python train.py --n_layer=12 --d_model=384 --n_head=3 --n_kv_head=3 --head_dim=128 --d_mlp=1536 --vocab_size=8192 --activation="tanh_gelu" --norm="layernorm" --norm_place="pre" --norm_eps=1e-05 --positions="learned" --qk_norm=false --attn_scale=0.0884 --bias="all" --tie_embeddings=true --parallel_block=false --extras=["capped logits"] --init="normal" --init_std_qkv=0.0345 --init_std_o=0.0 --init_std_up=0.0345 --init_std_down=0.0 --optimizer="adamw" --lr=0.00107 --beta1=0.9 --beta2=0.95 --weight_decay=0.26 --lr_head=0.00649 --grad_clip=2.0 --warmup_steps=483 --schedule="wsd" --decay_fraction=1.0 --decay_shape="linear" --final_lr_fraction=0.0 --batch_tokens=65536 --seq_len=2048 --doc_mask=true --train_tokens=535100000 --steps=8165 --dataset="wikipedia_en"
MLP neurons of a small language model. Each row is named by its layer, matrix (up: input weights) and neuron, and shows model dimensions 48-111. Each number is 50 + 12 x the weight over its row's rms, rounded and kept within 0 to 99.
A block is one neuron, or neurons of one layer that tend to fire together. After each block is what it responds to, as a language model described it from the Wikipedia text at the highest values.

L6.up346:32 51 71 53 54 78 43 69 44 45 49 37 44 44 35 56 51 51 40 70 68 47 50 44 45 57 29 41 54 50 51 54 59 53 22 56 49 40 50 79 63 53 55 54 41 51 22 45 40 47 61 26 48 37 50 63 51 60 50 46 44 45 54 60
L6.up972:45 32 56 53 36 66 56 55 54 34 39 47 45 41 35 57 54 53 51 52 48 50 65 59 71 52 50 41 57 24 41 46 55 54 35 59 59 52 55 46 39 49 62 31 53 58 33 19 43 75 49 60 64 62 52 67 45 68 36 38 47 43 49 48
L6.up1115:43 51 89 57 43 79 45 53 47 44 67 25 40 53 49 67 59 47 42 67 57 57 40 48 51 30 43 27 75 33 50 70 46 34 38 32 62 47 35 69 56 52 55 59 47 66 38 71 26 36 59 41 55 54 24 60 76 57 54 42 50 42 50 39
L6.up1247:41 57 76 67 59 68 47 58 60 44 59 47 46 28 36 51 39 46 43 45 47 44 62 34 32 68 40 39 65 42 38 61 54 50 60 60 64 54 43 66 38 39 43 62 53 46 12 44 61 41 58 32 72 67 42 54 62 61 35 57 41 53 56 47
Description: Section-break markers

L5.up61:57 38 42 37 35 65 49 82 45 54 60 49 60 49 54 55 41 33 62 50 54 57 73 60 54 49 52 26 65 71 54 42 70 45 36 53 72 51 59 55 61 52 35 33 38 51 40 58 40 29 26 24 45 59 43 44 27 47 55 45 58 48 59 43
L5.up127:65 42 59 63 55 78 52 53 55 51 56 54 52 46 42 47 43 50 47 39 49 60 50 62 61 43 63 46 57 72 39 35 45 33 50 65 55 43 64 55 58 42 48 32 15 58 37 65 54 45 43 35 41 49 68 39 47 35 63 45 71 62 45 43
L5.up260:51 54 30 41 48 50 50 43 46 52 44 52 45 50 62 69 54 39 53 43 47 29 56 55 38 69 62 43 37 71 43 58 72 53 40 53 56 45 59 56 57 34 52 63 30 28 50 73 32 45 33 65 49 37 47 34 47 75 69 69 45 34 53 49
L5.up434:56 49 50 57 47 45 31 64 46 45 68 62 44 41 60 45 45 48 59 52 61 30 55 55 40 44 45 46 66 53 44 43 42 54 38 56 58 47 52 60 56 34 59 36 32 56 37 33 53 52 57 34 32 50 60 31 70 46 34 46 51 47 59 36
L5.up500:39 48 31 63 30 56 54 54 66 46 77 59 50 53 40 50 33 50 63 63 50 55 43 45 37 44 62 57 72 45 52 62 51 49 57 33 36 55 43 40 33 38 37 36 46 59 47 38 70 49 54 41 57 41 43 40 29 49 65 46 55 43 40 69
L5.up584:72 62 46 48 55 62 49 59 45 40 68 55 67 22 35 57 50 39 47 51 52 60 40 88 35 39 40 50 56 44 70 45 46 35 69 47 66 45 38 44 40 52 39 45 52 51 49 45 72 39 43 45 63 41 56 37 44 47 41 52 63 50 61 49
L5.up618:33 54 38 56 40 38 56 65 40 35 81 45 60 73 60 41 44 46 66 80 30 49 56 49 26 30 54 46 52 37 46 56 41 49 64 52 44 57 55 60 49 33 45 37 31 72 59 56 44 35 41 51 47 42 58 71 41 71 68 57 57 53 62 51
L5.up656:40 48 43 83 45 42 51 41 51 55 49 46 53 35 49 31 43 44 57 58 58 34 43 58 30 47 42 49 43 49 46 51 58 35 58 35 47 60 75 83 37 12 33 32 38 52 42 57 42 33 67 61 37 56 50 54 58 42 49 34 71 38 57 45
L5.up704:60 64 37 63 52 34 52 38 52 53 36 59 43 69 59 41 45 48 49 41 50 49 56 85 52 65 36 51 62 49 46 51 35 33 56 39 52 75 66 62 40 57 47 45 48 73 65 45 38 49 51 42 32 51 49 34 55 41 61 48 58 43 44 47
L5.up795:57 53 41 61 50 51 40 46 55 47 51 39 52 34 55 50 53 43 55 50 50 44 43 58 24 43 37 39 60 51 44 38 31 53 48 58 57 52 46 60 54 46 45 33 19 71 22 59 43 57 48 65 27 48 56 40 65 63 60 43 66 52 66 59
L5.up1001:49 71 53 47 44 49 57 80 44 62 43 53 38 30 55 51 45 49 51 51 54 52 63 51 42 50 46 34 55 59 39 26 55 39 40 52 49 66 61 40 44 36 58 43 16 58 52 53 57 25 38 45 25 50 53 44 30 29 58 39 71 42 76 45
L5.up1027:44 33 61 57 64 53 43 79 44 59 61 52 37 21 59 40 42 39 24 64 43 42 41 40 45 36 41 53 58 46 51 35 57 65 63 64 61 45 61 54 62 51 35 46 13 61 45 48 49 52 49 53 27 30 68 61 57 35 37 47 67 48 61 48
L5.up1126:27 46 53 76 48 48 54 55 42 54 63 49 46 22 54 45 58 46 51 58 52 37 53 44 24 27 63 39 53 36 35 44 47 41 63 46 50 50 80 45 49 36 32 44 45 50 49 60 26 31 60 54 53 65 65 26 30 57 48 35 68 45 62 54
L5.up1302:49 55 50 55 49 64 66 44 45 37 62 51 44 47 46 42 36 47 59 59 46 61 46 44 34 47 55 40 55 41 52 37 47 53 63 41 49 62 50 33 40 35 43 46 37 66 46 43 48 56 50 50 38 46 46 62 50 46 65 52 57 40 55 54
L5.up1372:53 52 54 46 42 64 50 46 51 51 47 58 55 62 64 46 54 56 36 36 59 56 41 35 38 52 38 45 62 40 31 42 53 59 39 36 51 72 54 51 56 37 47 47 44 60 62 50 62 48 46 46 35 54 81 48 73 41 40 57 51 27 56 61
L5.up1505:53 69 33 42 80 55 83 73 56 54 63 55 36 36 51 42 55 55 50 52 67 66 49 83 43 37 56 38 46 42 51 62 57 46 46 60 53 44 64 58 59 61 72 58 40 44 30 44 69 20 47 51 20 53 47 51 49 42 69 57 68 44 53 35
Description: Final digit of numbers

L5.up229:37 54 71 39 56 58 78 36 70 41 80 46 21 50 48 27 23 44 50 31 44 36 50 64 48 44 42 53 49 60 60 52 38 55 70 70 41 44 50 60 53 37 41 61 38 65 38 37 31 45 47 51 60 47 46 65 54 39 58 49 69 41 60 36
L5.up416:57 49 61 44 27 39 42 59 62 39 41 53 54 31 55 70 63 52 43 48 58 46 41 34 46 42 56 54 47 31 51 66 32 50 47 53 50 51 51 77 49 41 54 65 52 54 33 47 46 49 48 62 66 51 51 41 55 33 44 65 45 25 48 61
L5.up454:43 16 60 54 29 53 50 61 43 30 49 53 46 46 34 41 45 41 56 36 38 39 57 84 29 51 48 50 37 40 55 32 39 39 67 53 44 49 55 60 55 42 55 36 39 63 42 37 58 31 51 51 60 70 42 49 43 46 65 49 81 43 62 61
L5.up466:51 27 57 40 56 44 53 40 43 47 34 38 30 31 45 57 44 44 36 46 39 36 70 52 48 57 45 54 43 53 47 53 24 48 63 77 36 48 57 63 51 40 69 59 48 56 51 31 40 48 29 47 65 49 47 66 66 53 79 49 72 37 57 54
L5.up484:52 29 55 67 72 37 69 51 45 52 74 33 38 55 53 52 54 51 45 47 41 43 62 38 37 63 56 50 49 38 29 52 30 43 62 43 52 54 50 60 40 50 59 63 48 59 51 25 59 47 24 39 61 42 64 46 37 39 51 47 49 54 63 34
L5.up506:71 50 42 27 40 53 53 50 37 44 42 57 32 32 47 41 60 48 49 45 42 44 40 62 39 73 36 54 51 55 51 51 42 55 27 58 43 41 51 44 55 31 56 53 42 48 53 42 49 41 34 58 33 63 50 61 72 56 54 46 56 49 47 41
L5.up552:61 36 69 44 48 75 60 34 62 61 23 46 42 45 46 52 44 48 51 53 69 57 60 59 44 45 32 55 52 61 56 54 31 46 57 41 49 41 50 53 51 41 43 51 50 58 63 27 49 29 49 38 66 45 64 59 44 56 67 58 69 47 50 37
L5.up762:37 44 63 45 57 51 50 39 53 56 63 59 27 48 49 41 32 35 30 61 45 54 45 36 46 49 44 58 47 59 63 50 18 45 50 68 42 61 62 50 45 34 42 61 46 62 42 24 34 62 37 59 53 47 38 56 41 38 66 56 73 40 53 43
L5.up780:63 35 70 55 71 57 67 40 44 63 45 45 35 29 41 58 42 47 48 58 54 54 68 52 37 54 59 55 37 32 54 71 33 51 57 51 43 32 61 53 48 41 62 58 55 51 57 31 53 33 42 40 66 52 62 80 47 50 66 45 72 47 54 60
L5.up894:58 39 35 53 61 51 48 40 46 45 47 42 46 38 44 61 41 53 51 58 42 72 54 68 41 63 49 44 36 42 55 46 48 46 64 67 51 60 42 38 46 43 44 36 44 54 48 21 70 73 27 50 67 64 50 47 60 45 51 55 63 68 56 45
L5.up923:52 48 72 43 52 72 55 54 65 48 40 50 55 38 35 54 30 43 49 66 26 52 61 65 55 52 27 45 37 60 69 53 57 43 47 68 39 41 49 46 50 59 50 75 58 60 51 26 45 61 39 20 71 53 50 67 55 32 57 36 43 67 50 43
L5.up1022:58 49 60 55 52 56 50 58 49 51 55 33 37 37 46 29 49 47 50 50 38 42 55 50 31 50 51 53 44 34 57 57 59 50 58 63 40 38 60 50 58 40 73 68 57 56 32 23 32 36 62 48 55 61 40 58 57 24 62 43 76 39 63 34
L5.up1127:50 62 49 65 69 60 67 38 57 48 49 52 44 46 54 49 24 40 31 51 41 57 58 56 27 41 34 55 57 45 44 76 39 38 71 53 41 50 58 78 56 41 64 71 51 66 47 13 27 51 16 56 55 31 47 68 47 48 82 51 70 47 44 43
L5.up1148:67 75 77 47 44 45 35 50 63 56 34 31 43 50 43 56 62 51 42 70 53 40 53 55 54 49 53 58 42 32 43 57 70 49 60 55 42 65 34 73 52 46 58 52 51 51 40 45 47 48 42 40 56 18 60 57 47 39 74 56 58 39 39 51
L5.up1194:59 53 61 50 54 57 56 44 57 47 63 21 23 36 53 59 35 33 47 65 45 59 65 61 50 43 23 33 53 21 55 47 62 43 31 27 70 48 40 42 48 54 52 55 46 57 19 50 61 44 38 37 56 45 51 53 40 65 41 57 64 38 52 54
L5.up1455:65 54 40 41 67 62 55 33 51 37 70 51 45 54 70 48 68 55 30 47 56 49 43 52 55 39 56 46 32 38 64 48 49 34 67 32 39 42 59 55 44 57 38 55 54 55 56 40 87 36 52 22 68 46 70 69 48 39 75 60 58 74 59 66
Description: Coordinators and auxiliary verbs

L6.up106:46 48 33 46 57 67 53 46 54 39 47 74 53 58 64 47 61 47 50 55 38 47 59 98 52 40 42 50 56 59 43 32 29 24 48 45 58 28 31 52 44 56 57 87 51 64 60 49 53 48 40 45 36 56 66 61 60 40 43 58 52 54 43 43
L6.up225:56 58 36 73 48 46 67 39 49 55 60 47 49 47 51 44 49 49 37 47 57 62 57 48 54 36 20 54 73 51 43 45 39 33 67 48 76 21 45 46 47 51 63 56 30 61 53 39 45 55 49 42 57 54 59 40 54 71 71 46 50 45 51 45
L6.up676:55 46 37 73 70 45 68 47 70 50 46 36 53 43 42 27 57 48 47 43 50 38 78 60 39 44 33 44 76 37 49 42 30 36 59 59 53 52 45 54 43 37 62 65 53 61 54 53 25 55 39 45 20 52 43 42 68 67 54 45 46 52 66 45
L6.up942:77 47 33 55 64 71 70 26 61 65 64 44 40 53 39 38 51 55 48 46 43 73 81 74 65 41 44 44 70 51 62 36 60 31 58 37 58 45 36 46 55 50 73 38 50 45 38 73 31 34 54 43 28 69 46 70 54 53 63 40 51 65 57 48
Description: Table header cells

L5.up398:50 60 62 72 51 63 68 59 67 56 36 44 45 37 30 51 67 55 51 69 57 52 55 44 42 29 49 46 75 39 58 59 35 30 85 60 48 36 32 60 54 45 47 59 29 60 38 44 48 48 40 37 59 43 36 50 55 50 55 49 57 67 48 49
L5.up441:44 40 41 48 57 56 44 42 61 54 61 32 49 40 72 25 58 48 30 37 57 49 33 61 59 36 41 40 40 45 52 36 65 29 45 24 54 41 41 48 55 50 49 50 36 78 35 61 40 43 39 44 29 51 42 61 47 56 49 48 65 61 59 51
L5.up520:54 46 30 53 42 58 52 45 54 60 19 57 59 54 61 55 62 64 42 33 69 40 63 70 33 55 50 54 53 56 63 76 50 38 49 74 81 44 39 45 47 42 56 78 52 62 50 22 57 54 55 57 44 62 17 34 47 52 45 50 57 46 47 44
L5.up693:56 39 53 48 59 52 56 37 60 52 32 57 52 48 64 42 53 41 41 65 50 43 44 86 50 46 40 31 55 39 48 82 47 47 29 50 65 69 31 47 58 58 61 58 71 68 65 31 67 41 48 49 44 59 48 43 81 72 53 71 58 38 48 58
L5.up713:61 54 31 60 30 58 47 65 53 52 52 59 57 65 65 58 57 59 52 52 46 51 50 79 44 43 58 48 47 65 47 49 62 31 58 34 49 50 49 45 38 36 51 67 55 67 50 50 61 39 46 43 22 69 41 32 50 43 76 48 55 47 52 33
L5.up715:51 37 65 42 60 77 59 39 55 43 45 35 38 59 34 43 65 45 45 55 47 55 67 31 34 44 54 48 58 51 47 89 48 50 44 55 45 43 56 55 41 42 64 77 58 33 57 46 42 30 58 56 80 33 51 38 36 51 85 56 58 40 63 53
L5.up733:65 38 61 51 50 53 70 41 66 52 64 51 48 58 62 37 69 49 47 32 37 54 64 64 50 41 33 39 57 71 61 50 49 16 60 51 56 25 43 48 60 44 71 61 58 69 60 46 42 33 44 31 51 52 47 59 45 52 92 46 57 43 61 48
L5.up787:32 37 66 53 49 52 44 59 69 53 56 33 33 32 55 47 68 37 47 53 64 36 29 58 57 37 33 38 38 50 52 85 53 40 39 58 58 24 40 45 57 49 51 70 43 62 33 54 35 41 34 33 59 72 40 38 63 61 75 45 52 58 57 55
L5.up860:41 56 65 68 23 54 83 38 68 48 53 40 36 36 49 56 52 31 49 41 41 32 62 70 45 40 55 54 41 41 39 53 62 29 41 43 41 46 36 53 52 37 50 71 55 78 37 37 39 62 37 20 38 51 65 51 42 47 73 52 77 72 71 54
L5.up930:67 67 42 68 48 83 61 54 51 46 48 56 54 58 54 47 37 47 43 62 53 22 50 79 46 38 41 53 53 30 39 35 58 19 54 22 60 50 44 42 50 41 58 54 46 73 52 47 51 33 53 44 36 64 36 44 54 40 58 48 46 59 49 36
L5.up1085:55 64 66 40 51 66 59 68 49 53 76 57 54 47 60 42 68 41 37 51 52 43 54 75 63 24 46 54 45 44 54 44 52 13 62 59 54 19 40 37 60 69 59 86 45 48 48 36 50 36 50 25 40 62 43 56 50 72 65 51 36 52 44 63
L5.up1125:60 51 68 53 64 59 72 61 57 38 43 41 53 51 51 59 65 45 41 52 44 43 55 59 30 31 62 34 66 33 39 54 39 39 48 49 56 33 36 61 39 55 50 87 46 41 52 28 44 36 39 60 71 62 36 56 48 36 62 51 62 52 40 45
L5.up1187:47 38 53 64 30 46 38 67 67 50 50 32 33 31 41 48 76 59 51 46 45 50 57 63 54 20 38 36 53 69 63 53 53 42 50 58 80 27 37 43 92 58 57 69 51 50 42 62 27 48 43 64 49 65 56 58 55 41 59 41 57 43 59 47
L5.up1311:47 51 58 69 60 45 76 47 55 42 35 42 51 58 76 51 51 49 49 68 39 42 65 51 50 31 39 48 61 46 49 60 60 43 79 58 64 49 49 36 68 32 31 45 57 68 40 58 54 27 52 58 51 46 38 54 45 57 57 49 41 55 62 67
L5.up1379:34 70 30 48 44 63 55 35 52 50 43 56 58 71 45 64 45 60 54 53 40 51 53 75 31 47 50 50 53 77 48 55 56 35 58 52 57 63 52 53 31 58 45 83 55 50 53 39 47 37 41 53 53 47 42 45 53 55 49 52 43 73 51 34
L5.up1488:37 49 34 56 27 56 61 61 46 60 60 64 36 61 65 40 25 48 58 49 61 54 39 73 65 42 37 23 49 54 57 61 51 48 55 62 62 27 46 45 41 54 52 55 58 62 54 44 40 35 27 48 59 49 36 50 36 51 67 59 50 52 39 58
Description: Wiki section heading words

L7.up1070:58 34 38 54 55 51 48 62 59 45 76 56 20 27 47 55 50 45 43 61 60 46 56 54 48 59 62 58 41 47 59 53 28 41 48 61 48 54 43 61 28 42 72 58 46 54 39 29 49 39 56 58 65 64 48 48 34 34 70 44 64 36 60 52
Description: Mixed technical-text positions

L6.up186:58 55 34 62 60 72 48 42 52 37 47 46 53 45 46 42 50 43 63 59 60 49 53 62 31 64 41 50 61 45 52 60 50 38 57 57 58 52 22 50 45 57 39 42 35 46 42 43 64 51 40 37 61 26 36 62 42 75 59 40 66 44 54 45
L6.up905:46 62 52 75 65 50 45 62 37 65 48 24 49 52 54 42 55 44 46 43 57 44 72 45 43 37 59 40 44 46 47 57 61 52 52 74 46 55 49 40 52 36 48 10 38 43 23 60 40 61 46 46 41 28 50 32 34 39 66 42 59 61 47 52
L6.up1082:49 61 44 82 63 53 61 51 40 46 59 43 33 63 58 53 57 44 44 37 65 71 54 42 35 62 55 51 49 68 56 34 52 38 70 37 46 46 38 44 65 44 66 14 35 47 34 47 57 48 43 72 42 42 44 49 41 64 59 46 50 26 44 52
L6.up1423:56 33 72 72 60 65 61 42 40 40 53 60 32 47 56 73 65 35 59 43 46 12 71 47 44 61 51 43 45 41 57 40 35 31 81 56 52 54 28 44 54 42 46 33 35 52 42 51 57 53 44 50 50 55 33 45 58 51 47 29 62 34 46 40
Description: Auxiliaries and adverbs before verbs

L6.up221:40 70 47 53 68 45 57 53 47 55 64 57 48 55 48 57 33 51 74 53 66 53 50 39 47 34 39 27 46 54 46 42 47 43 20 67 76 54 60 50 52 38 55 34 51 64 48 72 69 32 39 25 48 45 61 40 34 48 42 45 49 57 55 41
L6.up677:65 33 40 55 32 75 57 61 51 56 73 66 32 34 40 41 39 43 41 44 44 32 43 40 52 44 43 48 64 46 45 51 44 31 59 42 44 43 62 51 57 43 60 50 46 60 53 28 62 55 41 53 38 49 45 72 18 42 50 44 69 52 42 44
L6.up1086:38 57 43 34 25 51 48 73 32 52 35 55 52 45 54 39 50 60 68 44 51 65 61 51 63 44 40 34 56 65 52 44 56 46 18 52 70 55 33 42 69 34 31 48 26 72 57 59 73 43 51 38 23 48 32 30 39 40 71 36 46 44 52 55
L6.up1361:47 61 38 57 35 58 51 67 46 61 53 46 25 41 52 46 35 42 34 54 57 55 48 51 26 38 35 47 71 62 38 47 51 36 39 62 72 25 38 56 46 46 62 41 25 56 18 53 49 41 61 51 39 49 46 44 50 64 62 45 65 47 49 39
Description: Final token of numbers

L7.up133:23 45 34 59 41 60 71 54 44 44 50 51 44 73 55 66 47 52 43 55 45 31 72 54 63 46 53 51 63 59 67 61 66 34 56 32 62 47 53 50 53 34 36 42 61 52 35 57 44 57 55 60 36 59 46 35 59 39 62 48 48 63 43 41
Description: Wikipedia section headings

L7.up1232:47 42 38 72 40 68 49 45 42 52 44 56 40 55 58 46 45 59 52 37 75 51 65 46 29 60 23 47 77 45 42 53 60 65 52 58 65 32 67 63 52 57 51 46 44 50 29 53 55 55 58 40 41 52 53 51 55 50 66 49 47 59 68 42
Description: Final digit of numbers